MLP neurons of a small language model. Each row is named by its layer, matrix (up: input weights) and neuron, and shows model dimensions 0-255. Each number is 128 + 32 x the weight over its row's rms, rounded and kept within 0 to 255. Numbers have three digits each.
After each neuron's rows, "fires on" lists the tokens most often at its 100 highest values on Wikipedia text that the model never trained on. A number after a token or word is its count.

L7.up982:199161149119104138131167135100121148082189118130182108053170086094090165123113120126072132149122128133194096192137130107123161119139116133138088099071130135147100171165111174090135121151096116100122170157082138086113139148133107143150117157112154160117187089056154134159156086090128084074130087144157135140154085103154142187169114146146105054132127050141134169148136148132091142114125088145065077155135163095093113189150121128181139136144155178179133130143105141173114173154137071196141105116118101044091156142104088134108121134141124071107160164117078107114148091125126116090124102114117076104082068098127152165125093149056087099152118127181153179169156146159134125176152100079159132116106155111148177158122102091151156148168086154187177123133090215162122145125126169
fires on: "s" 57, "ers" 7, "es" 6, "ies" 5, " people" 4, " of" 4

L4.up300:103062113119088123123144118100119137141169154106123175116151156132111119156094137103131080178119061147192146131128179128140106110083119111142171138054161098064077191120066099111151158152128105073157102128115167140160163102091146120109090121129153124187096142120135099140130152126181069058123154132145096072095171116121097158141042164141104109103100115122095091098063137103088138131126131153149153150172110113157075112071136118198145108189189073132140101152085120169169118122150106128111135149175096151167107155110165147170157169111133155134132139075178154022050112138161172134128144102118137109146127139141093140183112104122177101124130115109048092124118002090180153134162092147158153144155134130072120101143162172152119090125107158124148103075154151141126110121134122
fires on: "ing" 25, "ctor" 14, "iv" 11, "ab" 8, "e" 7

L4.up687:185079124093110159122159141074178201126158136078168170102113069152100181143149118112108180128167141151163123147105208122164100141137145140141172106151136127086124135127143148137155132066138091092085130110092156125126117107211065094172138101137127127127125109168129087141156141130163107128093110118087115141067190170112223061146133079122112168145131149138153181127104137112088055121148131144141160131121152097101125108131075097083086195155167156120109104117102159124125101099126140063124167130181088123123134210164161079157140125123135148091128129116093081068144170121123151094108105135120093092165196131136091111162112118142138112113076158127091121148104089095095071083161135169104065133065088173135151106151131153127148130198080076106147095101182099118090089148141150
fires on: "it" 18, "ar" 15, "ach" 12, "mi" 7, "et" 5

L5.up1090:118180107102128137142079137158137109129131179118092061112124086094141077193162132154107097151118075101174130085203141090152059166153112154098116138161195181110060149153068115131101117174130166108094084112143139135087123158150107118199110112104140138126110109075192189137125128103098104081107089125139100169085113163133148134065120143118085054110140111114158186106138119105126112119064135143097116149148143139075127153102178115223085135161176137156159131155172086060165129147154113100134110076115154127138195154118169134117141139120083116126134113203109134127093154153091134052087131096122139148089152119127087157139081159090165120148110175119180150135120144171134153154114139071114102150042103103145179125142125107182125110172122077146105214112087130134154153185182141
fires on: "s" 38, "History" 14, "se" 11, "ations" 7, "ers" 6, "ex" 5

L4.up234:139106141157177109131149113095154131177112131132094135120111111156111166193107112175115089202085097125060129051093139070103170112120173142149132072132178116144122153142122118159135151125146141050141170086136133165154130063164170118148191171096147102176136141100094081150084093138137085141080098107127143098163171132133126041127092178098122129172168110131086127084166156149155123158095112127106168147070126153151124197110131166146134098142166117098184150162127147146086170120146066152128128131170119126146132107155105137139132115057105127157161112164086127154128110142138163148128139109055137090122101168110142073100129143112163131143169084158120134161118143077156101065104162093108100196100079128125110070122181112175066108169089172159038062157140094138114113170165131
fires on: "le" 21, "e" 21, "l" 8, "s" 7, "re" 7, "n" 6

L8.up329:117128175144121183175113164166112137143173149164159168083128145115136164080125147081147130144143098174095136090101150137187134107118166110106141087146224125124131083149143130151141142127061091123164144101121097153065135125102110096111136146148125161065089158150121144138124120115093132110137179116096143075149112129127099109111148078150085087090086149151098110107153134107188255122145177127115130125188070114102143140163128195110178096112095136198108147197102111140109153116151114143050133105110125077122134150134124138125104165142142147094146134066053097121122109143163102088106050156115181129076165065152076112135102157144103094141142159103143122131149126118168106156120077077182165141100057135153106136102153125167161164109134062135180127124132110144136110087139201
fires on: "," 51, ":" 18, ")," 10, " and" 5, " |" 5

L5.up620:140128139119088150103199106132160110153137097098082116136069170120174058098132123079064152052164137181138071126094171161068107099081106138133109178116195072175107104136181101112112153129134142097117151134101118149107131203064128109087104150112086102145207101141124164187141175089121101121144137127162109167109098134153059148117184105127123141087096088146140110129164158116139111179205130142168163087155107105083167119079126122128122071176060186118117070108149140135136082156111223135096121129158110153140115158116131079138157117105136107137134095128134143123110147131103104140136149136076107096058084142080094079069128103138166134129110137121168185177054178127118138151200116118106077143117153175191115102130114150167144171163123157141137156078149090139134131106095111
fires on: "h" 17, "st" 12, "t" 11, "de" 7, "s" 6, "d" 5

L7.up773:082156133193180129137176140138128188156160166157153136125125141140155174099157148112127165102196125174057094147160147084132087141142120134096142083072144121141087104109104091163151087137136133163142171129161070115184131102161118167060125100120151055121119162116079082121167119064111104146129103097095134053126150121109172168078135108179125167052110184095141212115174149120189093150134174113146151111120094185114108151134143184167141156156086134109036198161112155066079104094122087140144105129158148124145141091152141144131138105118154131148133082068111120123079129115146108149060143155100108079141162094145127124142163125147212140103158111153117141130163118103159146117171075124180182061185075150128077103153090175109113111117148142105092055148128152037116150116112094
fires on: " and" 38, ")," 34, "," 11, " (" 8

L7.up469:156125119090129104101105085164130052133105137166139088132148136141137111117144178103120133133103137126126159149104156175100084079119147131132125150120151138149205186137139195101146095109154131116145167147141127090129111120172165087130165140142104124089121191148129121109173116133095098179148100094161125096089138126118083076119103106129158157137095125074093079123103195110133215147119150156143104152081095086109100158132075123093138147164105131150112165157139151143067190113155146157083090162135124148124161172196111099123144120083146128146148187157063123112114115085163158102160096139139115160213141094163055121152080143115119120109086166155101053115130094172184107084117153150167169160121123142100105125151174121118134190144128192089152096156130093079087178153071200
fires on: "in" 26, "ed" 11, "ad" 8, "th" 5, " (" 5, "y" 5

L5.up713:027179181092186114136105152164151117125127107104112086196122160171104209115139095129098144086131112194054148121136131097159103133046117172095116151140138115152037103106126112089125077115165145116150104145186129110111158157086108071119163158126155174145155170110092124177111125108084109099145145121087111139108066134160134209196108123151076170096115115130134166144158135078147118166152117094178133108126071122150144077106134082053119126193096147126094125128147201122139119107175200171136106141101129074170102172150127110126149160091119148169084166132069169107136124137131195101153084116103098088051111135144139117146081128134148125122115181163120115095072121121171118127110070120181135117137143181145082101123148135078139154129198123151078074138123141185108131166148133
fires on: "ent" 20, " most" 16, "s" 12, "d" 9, "t" 8, "ter" 5

L8.up1160:159156131115192119133171100152055105174083136145099130140144135116130143118173165129171080091101119074124119105141106068133125150133135098162134165142128098137169107115122118097110177151081152162130162156078102151123124208182118096084149112094117187149144122110092216097113120161114086088143133130120067149151132106152172059120109096122118180109071079151068095130095154096130133093205165123113167072190120093120135152126138135109174125155075132146146138162129168125146142122183126168125151131133092170130127110126071084087051107173111117130143149089122129114105127145133116101122129118141045047154109126116150115086197145139129122107195102144196136183123152037070120105138103032159151112110097099149183168143207126105131159137135122115064152139149097109076084085127162
fires on: " " 82, "k" 5

L7.up391:170139111131137110084165130115147110084221140134183055086106097156098226148153127083110118144110156091154178140130071087079104172108073139119112132111115150056122195095110100090127140135147146157144129130146147104161079125119104189153098176132137148150164097130140134118144125094150139193154161112129166126115142137171150115039142126131172153173168156085156186078134173139089125094090114134123106130145149151100127125174111116211087161185132117168127122095120149101116139120134093160090117165062066114157097172117114078128095086113106113132140097076143135116165048143101135118126122129127132101102102126113124118080100157041093156186133089156201156097107102201161155128173131112112145103097099103142217151137103124159111151129140109094150105106141135107098134114110141
fires on: "s" 25, "ven" 11, "00" 10, "ine" 8, "es" 6, "ations" 6

L5.up667:110163082107073114128113183119104122123067108080100059175043175099200182108100086083142077102108102102160131117125136107146121103073158078170158098075224095142137074142121095159156087170108185143115176116149090162130137112161136179131109160107132123139078152118097090063186169151089137100114145150127150135140230079133056163058139149111146172152158081120117116207161157112053106189122132132101108097116134112091125146119166155151108087128134067108124114099091114102139121143116158101154105195153138144148125135134123111127176144130141090132159129194158087143164132143126128049118087102178127136088149210158155146155117131114154118194133132154159174125135126119099130119102161140108112144136029142154151116127092147114146134180161156153127102080143126138153114132142158
fires on: "ed" 20, "ut" 12, "y" 11, "ad" 10, "." 6, "d" 6

L4.up561:135125107095156145122138118100169086180071129114119133141135117098134120117106152139152146138148116092108113109152106114191128183118087118089086159106123038080105129166147097096120200186145127110185180082153079072160123141103079135101145133158174125107158180091132136175093173078061094129082116117075141059149093118183142099104085138133113119055132132118100120160049086098162169153074140123133125178117189174137140115156096125153123158101057142180096119137182122100115069111130203146137142144150147099120103178169139159089115184138180054169144144189133112110136126134117111161081201185089146099098052143123131142069138156120148159139110118144134184118135088099137123103119138092141116132211127118155101166123113183136131131132123117118136142125122104114119124108057149
fires on: "n" 17, "t" 14, "tt" 12, "ain" 8, "h" 8, "et" 5

L4.up968:162115154182160140093110128130209109104111135120098081132121094119123121103099148083138131167131123110165112150097144117080109153160147141063112189163189120110111136118113131160132121127092152097115111180150151142146160157123121103109145163109110152132120133087057105106118160132106074143146121129117100170123107107093094110032152106160159142109077108078122101117147137079142166178118132155162177135108168150132139129083088175110130113118165149118156110079133148178077162129154123115196115144148147189180113141081143096078128153059086132131107117154154125149173083122117117176168181150060096107097146142130126105126139142113139121159160145143109176088132146059210112097151202123181157160101080139110094110134160101146130110147090113123100126180097115117137083175084152
fires on: "re" 17, "amp" 16, "le" 13, "d" 8, "t" 5, "ep" 5

L7.up675:131144125052163121102153131169150123099132149136128073098188125045118162132096131082090127155111156124164128222169118143130190162167086127140132091151168118155120150090070074084151133052105173071165111124092120145088139112126148104198177120135102145146082122102187107148132091176168085120118120079189118176169165052147154111146047140152059093119145091092129124126127133133120108161040081162112124165081135116119140075121089134152111134193110150193096168088137102188147133126131137146065144169094147169137161165131103109074150127095155110114132200062114097128171157143087163068136161119113102113113142071074103101156111124078128130110131125087143136142107125169177111145074168141079126152155125145171110128138164140185145136137069152131085081142157146124142167159146141
fires on: "s" 34, " of" 14, "w" 5, " who" 4

L9.up220:173132150072119155077109168105142189110138100121134173125132105127105175119153152124127109154097087083095135078210074192137162144102102114082131121108153110117076119133095090122127106040146200133128109150145120194126152172113158115174111185121147138089148130171104112174148094106157145105131104109122165094134150149203082121144066105125114119153154110096077106053121122132100103126130141132120163106098154106101110194131172241135102079166033153156111109132094152149130134102181165065108160169114131144130181087176100115088116101111080119168142124094170137149056079109143116125103189118144125091192127135141107115146105109141137129132063121095095102136069130132109162100133081152128169020131100187090173104150082155150114166166145067159123140166112132167132128129095084
fires on: " can" 21, " Di" 16, "n" 5, "u" 5, "st" 5, " Hu" 4

L4.up762:166148129164072160125130086127107107085108153179143120134132073144104127079095141061127136079133113110079079122193156097172131153079127106059115104093121132135158093177081179124102038153113137124111170125131117149183199130094159105159122115114101101141154151184135152169095166106097140155159096137128097153121109099165080140220157139102156120160095102110123161144079106129169181158148198124095099121077141165215107148128100146172142208179067065147145096134133111102139129102153100134156168135102131119144052132110128193180065139131168172138072142129134125162105143166133148156116113159204098151121100097149161126072118100122152111131113124131062130111135174101131121158082087128124180171175177151085175123105174072105132162116172135095158151146096089147147136158144148
fires on: "p" 26, "m" 19, "ver" 10, "t" 9, "st" 8, "re" 4

L7.up1078:085147172144118194137153160104130147120153129107133165121143143178204127094054129068069109175174055103099153159203148089170166109146137108158156076155098113108192113095152152170125121155065169193103162149091063095070076165128138147123104121149138187114144174127115149155141132120122103138093147110095123093164146158126138185104110118130099110080128134141132180118077151143157123092149114118162180113105146167141154138182119132107148126132101113125091117075066142080129137095087123114094177125141081116102172094111114114104170174095229151160150096183152132169112151104097141134088044089065161087096099052153105158149154139108182152134123141129088142144143156141144140132125108134110120122130071127082092154158097097150133162074084142133093102184167152134121167150113198
fires on: ";" 38, ")" 27, ");" 23, "," 6, ")," 4

L4.up1160:142135134087090125101114118095126115152163136067098103159164124133162108119093095143088137092163121066100130096151196150084135203106093165153072151147129126132196098124159077132119132135089143116070124165143206159142193118063132124166157159152176116141156099126139157127130100145069149108120127150204076131064142155110162150119141129056111109151127133153090123177163146104118113120136149106162157047150076048179149082154063063136083153123104136128114093058136152157172057152137116135126093139121183141155135139201127147158110111123113060147157082160166141138183142057129108106147121160087144090072149175110140174091137111088148165159144116146181105191115096148139139105092094132149128145117103103096129120162090133100156157143114099093155183126089145115103181074155077
fires on: "ed" 27, "re" 26, "ing" 19, "ated" 5

L7.up1083:149118133124170145162119145139132172109168128076183115077163115099120110097100195139163053144122182133126137083080117102187138067131088150156125117095127089085039132111153164160085165150065120154126119132106122106171195144155089111153098133122146198163140127104175151176101109153134112101159064124130146156148114110109143158106131138117127158088130164121107151063160104100115137127080118106077132155136136137167141151132180167162155104066094077066077125137176188151143078134120100129077140145121098159171133154045184180159102165147099115164138098169149116155088103141123135124114149142092085106133134152171046096158130151087106190125063109132122169083131161074173108100132133125100110153149109120096181119172109122117179141089134112127075114130185123133150146154152061
fires on: " pa" 46, "y" 12, "ra" 11, "s" 8, "z" 4, "la" 4

L8.up1251:176052173138223101095102121116088142117170123139150118094119128065166135085139121137154148150055173154144136150123096168081145144079126187120187117120094144161172156137092105157119147111143124143195135110134184142102128164091099092104135081124101125140130085103112074171156093179066105098142149114120124173145151097155175152154155154132110161161157159088183124101123156141085110103090069125180096140074164122100154171089106178141095117106080116108113127121117053199118151152120099164110148136098142119053140057116172115108128091089103121090149110147140103132148121128133103131135063117128157103151124135130168146172108108134143148174125153126176188177133188108114120097140162092131094073184141165100094071173038145117137106128105095145114140140134086122199109180146146
fires on: "th" 19, " Du" 16, "li" 10, "y" 8, " to" 5

L4.up695:124137141145130107148083126130128112093126182124073145153144119189109125102084101145156160089136131125092116074186179049135157121131187153145087186078142141130112120099115104154107112121168066103170068105145077150158126150082173169181129110148073145113140083116105157138117149148109165101099101132099113068109107135184034119133154046142124122111164143167157093053057104152157158092072169108196122111157119154165135070105083169130128133103114140139183127129173200118114139102097185168158135131108160099129051110103171065157170143112114120140136088122138133146109108133150201124177150122150139113107119152111143082164175120158083128131151121195111060108085170155120148109112101124126166148152156089068125126101125143162148111127156178125146176121117109080126102123119119
fires on: " most" 26, "ic" 20, " first" 10, "n" 6, "st" 5, "d" 4

L9.up174:165157177153143126133091185072108121117124125126107101149151151128210112089115128158148068097138116095154108120133149046100096193188120127166104142101087140127107135126057169134170126097150141173119159151075095106146142148103111133130161104183192103142150122115117183167164081099164112170153136082123107162177118150054144151162141108154094240134134103159111127075085098100150117126190131152130154187134096080048105129149170133130158127124085119105153136095079102102164125086139137126127147090163119137115093122099102128098094155051136127122132117141121112138099108120114160161102146124143138125201097137137132114114109193150121111144117156102165152129211181107126059106136135112091168148125098178104071128168144160087142101115125098130101176203194093128120106119150194
fires on: " " 100

L4.up850:097130120116224155076151132149126085154154143137177171159071137109091152098144142144069097133104140125107155145076117140164167190084166125136152094106121112109133077081127139127105053109162091126063167098122158097132138147115185129167181149122157152184120130137103136104124124128151100210144113184152194107111128134087083160141082159086053178093125120176149080111114127185146066136139213131129130097126142088087138099180134109084129097189107114169140172095145124147179147162083119149150108136146195115148124128145186106158091120143125073102120141160100118077154105163150174108150088081146104063131123188090178175146087062152136125123117157168111134139109163130100158095119110104164122118135136132113155080117164146032118134137163145111148116107097178140070140149153130
fires on: "s" 48, "ter" 12, "der" 6, "ce" 4, "as" 4

L8.up936:183141100136141150111111092124058141145159130130162183091127137131164181156111076047176151163186170116143142146180133183137096118117135135111174102108146167163120074141158148116168195090095109218159130138126132082086081137083130101067120135157134153200180175178089044136129166114123147127163112071126132091165168113188206121112148121131190122081157102122126114140107113114083104131135083089159127137168145106126133121092182162126057137121150116119084173158147143111125092156101136175120079080044158089128129118114188150090115150076122139192184126138111136125136091094115091130154170121113108094146059178111144120141048173125132141130145109137095195140102119132150122063125138095107156096149088144163083122088096110137148171136133091114122154134151132149146155143140143
fires on: "ri" 21, "y" 20, "un" 8, "li" 4, "th" 4, "t" 4

L6.up792:107168073146140182176154117134113132128114134111127079178073115118055132144139149134083117116067199119157134098180148088146162108107164183093091172124117146148187086168075131146115119104117079181091125182135113093168122166124133140123131082162158135122142063079183132129115109121062135186087119119108138145172131128129125112122105121052156147078099113129138116112087118094157121125100109093088075128150136135124196117116155147086131175185072156101084117101128149133066082094121112153142148096118191086163093211114079102092082072117120114117122169111126165123185084069104121132141080159087137072163117193082140140141123147144119143135086089142117144161159142115135110091149143145126152089132189162127169105119134180095114120118125123148053126124129136186105127106149108
fires on: "li" 20, "y" 13, "vol" 12, "ra" 11, "ha" 9

L7.up249:118113137139118130099097123163039147122122104118168157140138152145087097087074118132148104113090133110147185100157105145174146157108173139145127119113159144104088118120142153135081154118086131130155181172145132156170215117062120109098168050143139124151110143117105105176125155219138153139210092117110128116109120132186146093116099122148134115066077150131183140118129132118182143096121125151166109142157128145058160201043102068154117158097081104206046149100181128111158119151131133154140156129148121107119116170105086134095147085139159078145156127212099136118177090133091120107154144160088139115142119122069091108124137132150160126081095077112164112103105173110094117104167108128126109117158169094141178157123090120124150187114167081157142108125152109147148156168057131
fires on: "c" 29, "e" 13, "ome" 11, "n" 6, "t" 5

L5.up1191:167137120102108126149101116133140087114149108098105165136130191138177122096170169119156157141126115077125116155148144135114195180107159152165117109083118109111130106106131118134115125158148109162076134101143109093136148083118116156147135185071130172137110167149085114169124147203108123113180168139137145118105176122105190135124106055079150110110114143130117092187132077098175130121160137142164108175153115083131068107151103134103156130080146121100064093107138119247151130102141132077159146100140110135112155134073116201148091151168119106132022080110142098119173064097169106109147101149080144082139116131115112144141084098113142151132121140110111115098141088092095186156139127085164107042119114135079117111098142128093118185076090157163141184165096126115203149112157120
fires on: " Fa" 22, "m" 11, "hu" 10, "f" 8, "ing" 5, "re" 5

L7.up483:147088097153123128124135096130138147127111145118125099112114161089125081109125157137152102088102106137152125138088078139224182136130062064151142095084183096112055023152142184145097147143110121129182187123163217111211141090100129119134110143156116134098147142096097124162118111151134091131169143173122140172151137093104084134161148153126189106137127140143133139135138108163094057111128134130130116044136114164128138093170130084125110073165070106149117127194134142078088103156160153145158102181121112146152140145144203120165093128091105192119174112102088092137113137102156076095104120137128147097152129120179111171147109097145165080155091118107151160110075165090097114091145150177153123171072148127092147156130118117111195118109153107151105136135131118126135135167145145
fires on: "s" 26, "er" 21, "n" 17, "la" 6, "a" 6

L4.up315:118109131173132113086160094147198088137106127109164178083171100128127146153102092126138165146129075125148115154147119112161144147121061108156149149091150090105088114138160142181113162116105185147142133082110145114074142137093158104203168079140142171104184146102140132169096144172113097133058114184114132108144117136186098153061142127090092186105094106119079125127069129173118155053126190110154116165148126110129174113148102140148107096124140164145106185140111084151138082121136149093129166173139132112131086088099082114128199023113075094107098176142094134110131168126128141050182112198092129104128132151127123134120166092105146157103137081090117180128114109147144144160095093127155117145170127124068107168054141115163146166159156134095135113111171137090127206084128088
fires on: "s" 26, "h" 18, "n" 18, "po" 6, "an" 5

L7.up875:161129139216053160136154175115063123183117139136107102106155138110187144148136115133097154103172159120120114110157104120092100123109096128157138114109196065090156085146130117160129107113119142131119045108136157134124138126080108141186149073120082160107156180123197051124119130124029097156139116129139130132089140100109103091114120146089124094152126120144149159198109170166078088197158142145115127154185095151074099113103129104131137109168066099086069147146093147118146111136078116121168132158097130186123103121111126090086098128181155122103126201128156130156091094102187157114170158107098148105154153144123153084086150152153095124180097212206126177075171148088127156131150128151102088095146111144173216113155129139119081170163100045173125126126155121126132143108111121
fires on: "b" 18, "ed" 17, "c" 15, "d" 6, "s" 5, "co" 5

L4.up741:110195087126113109108128153152103116100094079167159119189145125170172131098160073114139115158132131149105129126125165149121151100123096145174124127099160120134118151117086131139158108124144087130030083113106153187113121146074129172120152133155119113182085163116156134194190186180139118136140100146137189137125127190058141112147143158145148163093178169173102063123112140154133142145098121137127068085069149136170081084161111090108113149138145107106154129098112091140148106203120134154155126058080063130115078141164121082151104146125184138119086132182115127112155118139154158111152000114076142119132169103157100191114094086101157122150108067129164088118115178099156141134093156120126089188110175136114092088128124166097169077151185147149121145149117081090163131084196151
fires on: "il" 23, " 19" 19, "st" 11, "or" 8, "13" 4

L7.up708:159114126162070094113149109166153169134132165110118081212141136166169127116162136190124168155136095177105079135149104173125155153072147196179117104147096100126114111139142171139106175156152166124118106165194158131120131094105115136108135141104117126093168148070131177160102094145073066111089137118138099087106132108072111095129152158171122128099169110107111121106136089117141151157111122097093083120121116119115149182118199092111126087087153105110099222094092166112158158126152108098103152088125120067120141137123155095171157166102049148100169160130126088127147168100106168138133146083172132074087148110168158164120077087115160165092103121179077110125130115148227078145099084089175130142100184124117127056177192127127111141153185176139089098125127169136175111083066171
fires on: "re" 26, "ary" 8, "p" 6, "ent" 5, "d" 5, "pp" 5

L9.up573:218125096152183132066180094097094119173137107141062161111125146136131134096159172091125118127120132132150082111151102105134120113089106069126179187117154097106136157115150110128132156145141142174101053135093080166155098121167104135122162049074147143146126086041124139130152104089110186178087147101156151101092110101131173143091142118147138146115088123137178117133165165196094109113185112103208146101139117166083140132119105127165116098157117120155170121171153122147212127148068145129168103136061158106116184166155080068152117123111129114081148126163148141142130102153156134110098097100131111150101156180127042119140119135099084097110188087181192167119126083153169160126120151070082137102099100116102135116087157154092143146134158113151136102122174129095121115121161162
fires on: "d" 31, "ly" 9, "ad" 8, "k" 6, " no" 5

L5.up648:113042138170085081143122085118167166062101101152117125149142079102115108140070147150115052165167133165124077120119147117053120099181139124128149113111105113087072131117170213064110091204161081147154073092138133120126114131089147168095099167161115139163107157128121127141129150094124111132103179107139091160122137096154115161120143118154129119095218116133163148137119175130101097115196103093140078135160130116110101155093135134117161108132194121129116117180094119113184140117144183131112109129138136155123136198208118108122147171133073151090098150093123124155095126137244110118156113115109135132149120165151163083109147132154152121136133151105194057103150068153084107110092158106178107151168074097139130115115156197177119101187122177165160169141164163081108135145166132
fires on: "ce" 31, "an" 14, "e" 9, "ice" 7, "ain" 5, "ing" 5

L9.up1039:125107104109096111154119158118146212115122089066144122110169113117177073113138141134145116152098152089133097128139120146116132104164119204126173093120089142127106075168078151108136170121160163095112135119146161129136127108114129125108151137113096144084113133061159152173148099132182170119095152098133093139174139143141132119163110143147094153120136046069087129127119124127167144055167105150139146136162137094155076117108150174154135127116165168114148095146168165147171135113134085151137147107159155161088151095101107113137149174156073187051177143107120072067089117161138088005183121056045109147173123122124136124116111123134112159120093086168126107108133064141195122135104172117224133143166135150113100172143115183185066084124136145114169176093148122182115083154159128
fires on: "as" 16, "ic" 14, "r" 6, "ch" 5, "ing" 5, "e" 5

L5.up927:128127130065114145094172098121135143191098139182084149105115183152095066124103093133111119073140160103129173135123107111105160143126132093136112088086118112103148136131083106147102096113047131138142171170106094113123154141137145126120142142184152090126167108131105146014079135165141079180125085106157150160130154082085172167176127165102140165115167101130103116090084134135079157113164146142164103128139120089129124136193190091155210134173098203184170171086142097108137125162158134145150097135108095066102171136131188141078127166081133092105132077077108082114085142126081112081076164124131110140132096177108154140208115124125100095132097207165130090132142144110129142075156130103134176107143128138134132063156127067075098145139129170088135100166116149136171113160115157
fires on: "al" 20, " Qu" 11, " |" 10, "hi" 7, "se" 7, "e" 5

L5.up469:088163123171101157169058177160129159170150150130150186132139081081091095086100070097130101176138124116100139133146099173150100190188099128121136138080126129151084122114114112113099119097120132120153123126124124111084112113139134129124121154148092123107137108077199162162136129086104110124117122061145174213162093138144129122080124131134151145163087146120117093055133128107121141112111172097058111129200120106158149102164165129162091138097177104110139149193122159125177048149143142170131140112135117169109148144131055184159082178133107134099122133096090144133186105141097085085105184107071126133030091099098108097117197127104090138131194134133126085109092167108152130125102110127145095057107161150122108121119127094202169200177176144153113124201047109106120103119170131
fires on: "y" 25, "ol" 14, "ur" 12, " to" 9, "us" 4, "ed" 4

L5.up592:159137047152154130126155103109138130109106134148152113156115115171196083146182177102073152144136147135133146134122130130170133141159130135155098147152127101098131095131105124149160115159151141112106150182149097129116135111179122082146095116132113119114203120130084120104142092123100123109102136061216180079152128131098123076159134142082105107098129090104153124154142148175117115221071144196100028138107159133075044195098067132178105152078123118122081121129161156106104158126158120168104124155153077159104109100114157108093158124127183136149119167172114158139172094146091190147157099152058117182138079097161121050141108117129128109159122133196175130087108115093190083112153136121181122093156091157106155062117104051121148131118153133093095133121140138108091134116117104
fires on: "e" 20, "th" 12, "i" 9, "in" 7, "d" 6

L6.up1159:147136124071125171120127147131122128094064151138137157141126154129171216068167178147180142119136098092148090134093105169172127068056119133156161133113170102109147070094093120162108115103073126125140198142104104142135138226186092169137136135097134156131164153132157084148152130195120136108133131121128136049122127120118143089106112141139142053087118178124124169109137099100062138135141155180153135091115154102104116143130106083114118115130151118115167086158145119148124123103131112138150166105080118111190101151074063090094159143138169174054194108113110081149163084117159099182069137096130098169201145153097156101132129161136168141143104160040109157114160103144141164130120057154086079142135188131118168133118124096160106111160128157061188140181163151131136130141130086
fires on: "ch" 28, "me" 11, "ra" 10, "c" 9, "at" 7, "ct" 4

L8.up181:090139153104107154088079193179113206114118077111135177136157178148138126126103203129112108184111151112104133136158073084151123144107103084193133111042093128105117121122061110222113120135135133169119182099126084135175160134122106095144155171133116096157147159097196113194194119162140105162146137118170118159181149151088093058096133130146134083075134110157129120168129202097093154091042099163108134137174108141169113129137174130131106111155118050136109139139175132136112096087148156096133140149102147093160119080151156142098114150082150183124145147133170072109150126128126144159109182105106173101138054175137160109121107119136159146144048115092064138134133149178148071088133035109094111093198129133170121140140164148101127160137135132123178133055081105086066112106101115
fires on: "at" 36, "or" 13, "ct" 10, " Gu" 9, " M" 6, "g" 5

L4.up138:105169132157170154102128136079189103089083078092090139108081150107081110163028143109155180097140145100119184149081136081091116138085097095099119121131157074088068102187111139150140124071149148075165129169141128120169092085133129195147106140166118134169133127095106079127126139107115173170112150075143131074107143096105132162132105147138142114157163169198091092133192091153066098102201157165151084098093123115085156122131104103165100159138082178160127071168154091061124104132074129099112161111089125120118147161158164095102090113117119139100081153189155090065113142108137160077119087141141118088191107124132130151184127099105087109131100174106174172123151210139131199175144145114159130183129109109141124112096170125123119161173153159153173128184143090129132141151148110
fires on: "n" 19, "t" 10, "s" 8, "der" 7, "an" 7, " dis" 7

L7.up586:196161113126081087129167146117132114159109197080090129161072074121118150110099128139110110154068077121098163097107148156165086163080153062088150095118144109169084150131105132095109123137155119125145105127136119152155138151150112162109180101130095066122155103122126093133127119120159129131127105140079152133093139188085123135097113164102122109153060067165134169104092121157111097082123134185172115079159119113170149122125176081104134184166122098110200079138082156120066110141074147074162167114145151093180149187174130169131135185123134132116220147160156136141129132082115157207133100155116117072139138143089120147111139092173146105204153131134114136124103123163113100088103181101094113111116122149108127156094092141140178142111195088153180210113180088150221110139103128
fires on: "s" 21, "and" 10, "or" 10, "ed" 8, "oc" 5, " different" 4

L5.up938:121145110146067095148148202140103122107150067105170130133109105123160101075079120103129124182111127143081150111111143148119160131170105130152066100088099136188111094158069121149131117078162085156120089111169132166076165123193131065127204121094132115165141098104113098164134103113116123125099089128119112129065068162125085077158138080150176090119151129102147107183122089131159129088112176080182097155146140098107109084110094145128123120142167102139139147151169124133181116126195184172153143114147130176166151107106109152117131163160136191122144155132109104146129095151140094116123137102083114126088118135091129140103142195164088117131116138112173071094155195114145091079143138142115181145097119153070091134128136122069165124077236114146169109066111164130091112107141027
fires on: "ur" 25, "g" 11, "ol" 9, "ist" 6, "ing" 5, "p" 5

L9.up641:124118127132179153126191137115116146168100106122098124142140098155151081104050124097137083134079079107120071087151118090118124151124135108124099186135119103138090081126129158167091204168097173094147128093162154149112136141144066110104143128139083100147114175087110126165127161104116186013122134128088103148154100114134107108162163079142100131184167139170095099112111139138106162094137075101164158101133161104139148143203146111132175181132125174146135107152120098168168103145171086085102125116140152141146152170169062097138094135169046166130112109142138023141111120108142160118138112070124145101135132127166073094076168130178135125148136141111136147117117164091105137124094105081136160110177157139114099057137156174097098154156170090121216105128166136153102106162125160
fires on: " " 45, ":" 11, "pt" 5, "," 5

L6.up637:092156145185167144120084225126125045152155110137138097117155136074117156091148175093152150092123117116109110117135135090141069116113124127138120152080097136134102142095129109110119186112141168172126121134072115087163151168145146098152145138125174103174143194090130137110093150156101123166114139144100213116113127143097139170128145119086073119101149123138176123132127149097157119161135118131091141083175098096097131113062131126108132112179098099153151173114130073096118130158130148208143122119058146147113043153123078105207097130142146123137103135170074127118170070094104148119112153058084170155114126124151126148121105031152168143122128164180103100116085139077180139043111105143123102142104071166084154162115105099112143140116212159110102147081094164145100160091142095
fires on: "s" 61, "es" 9, "f" 4, "ent" 4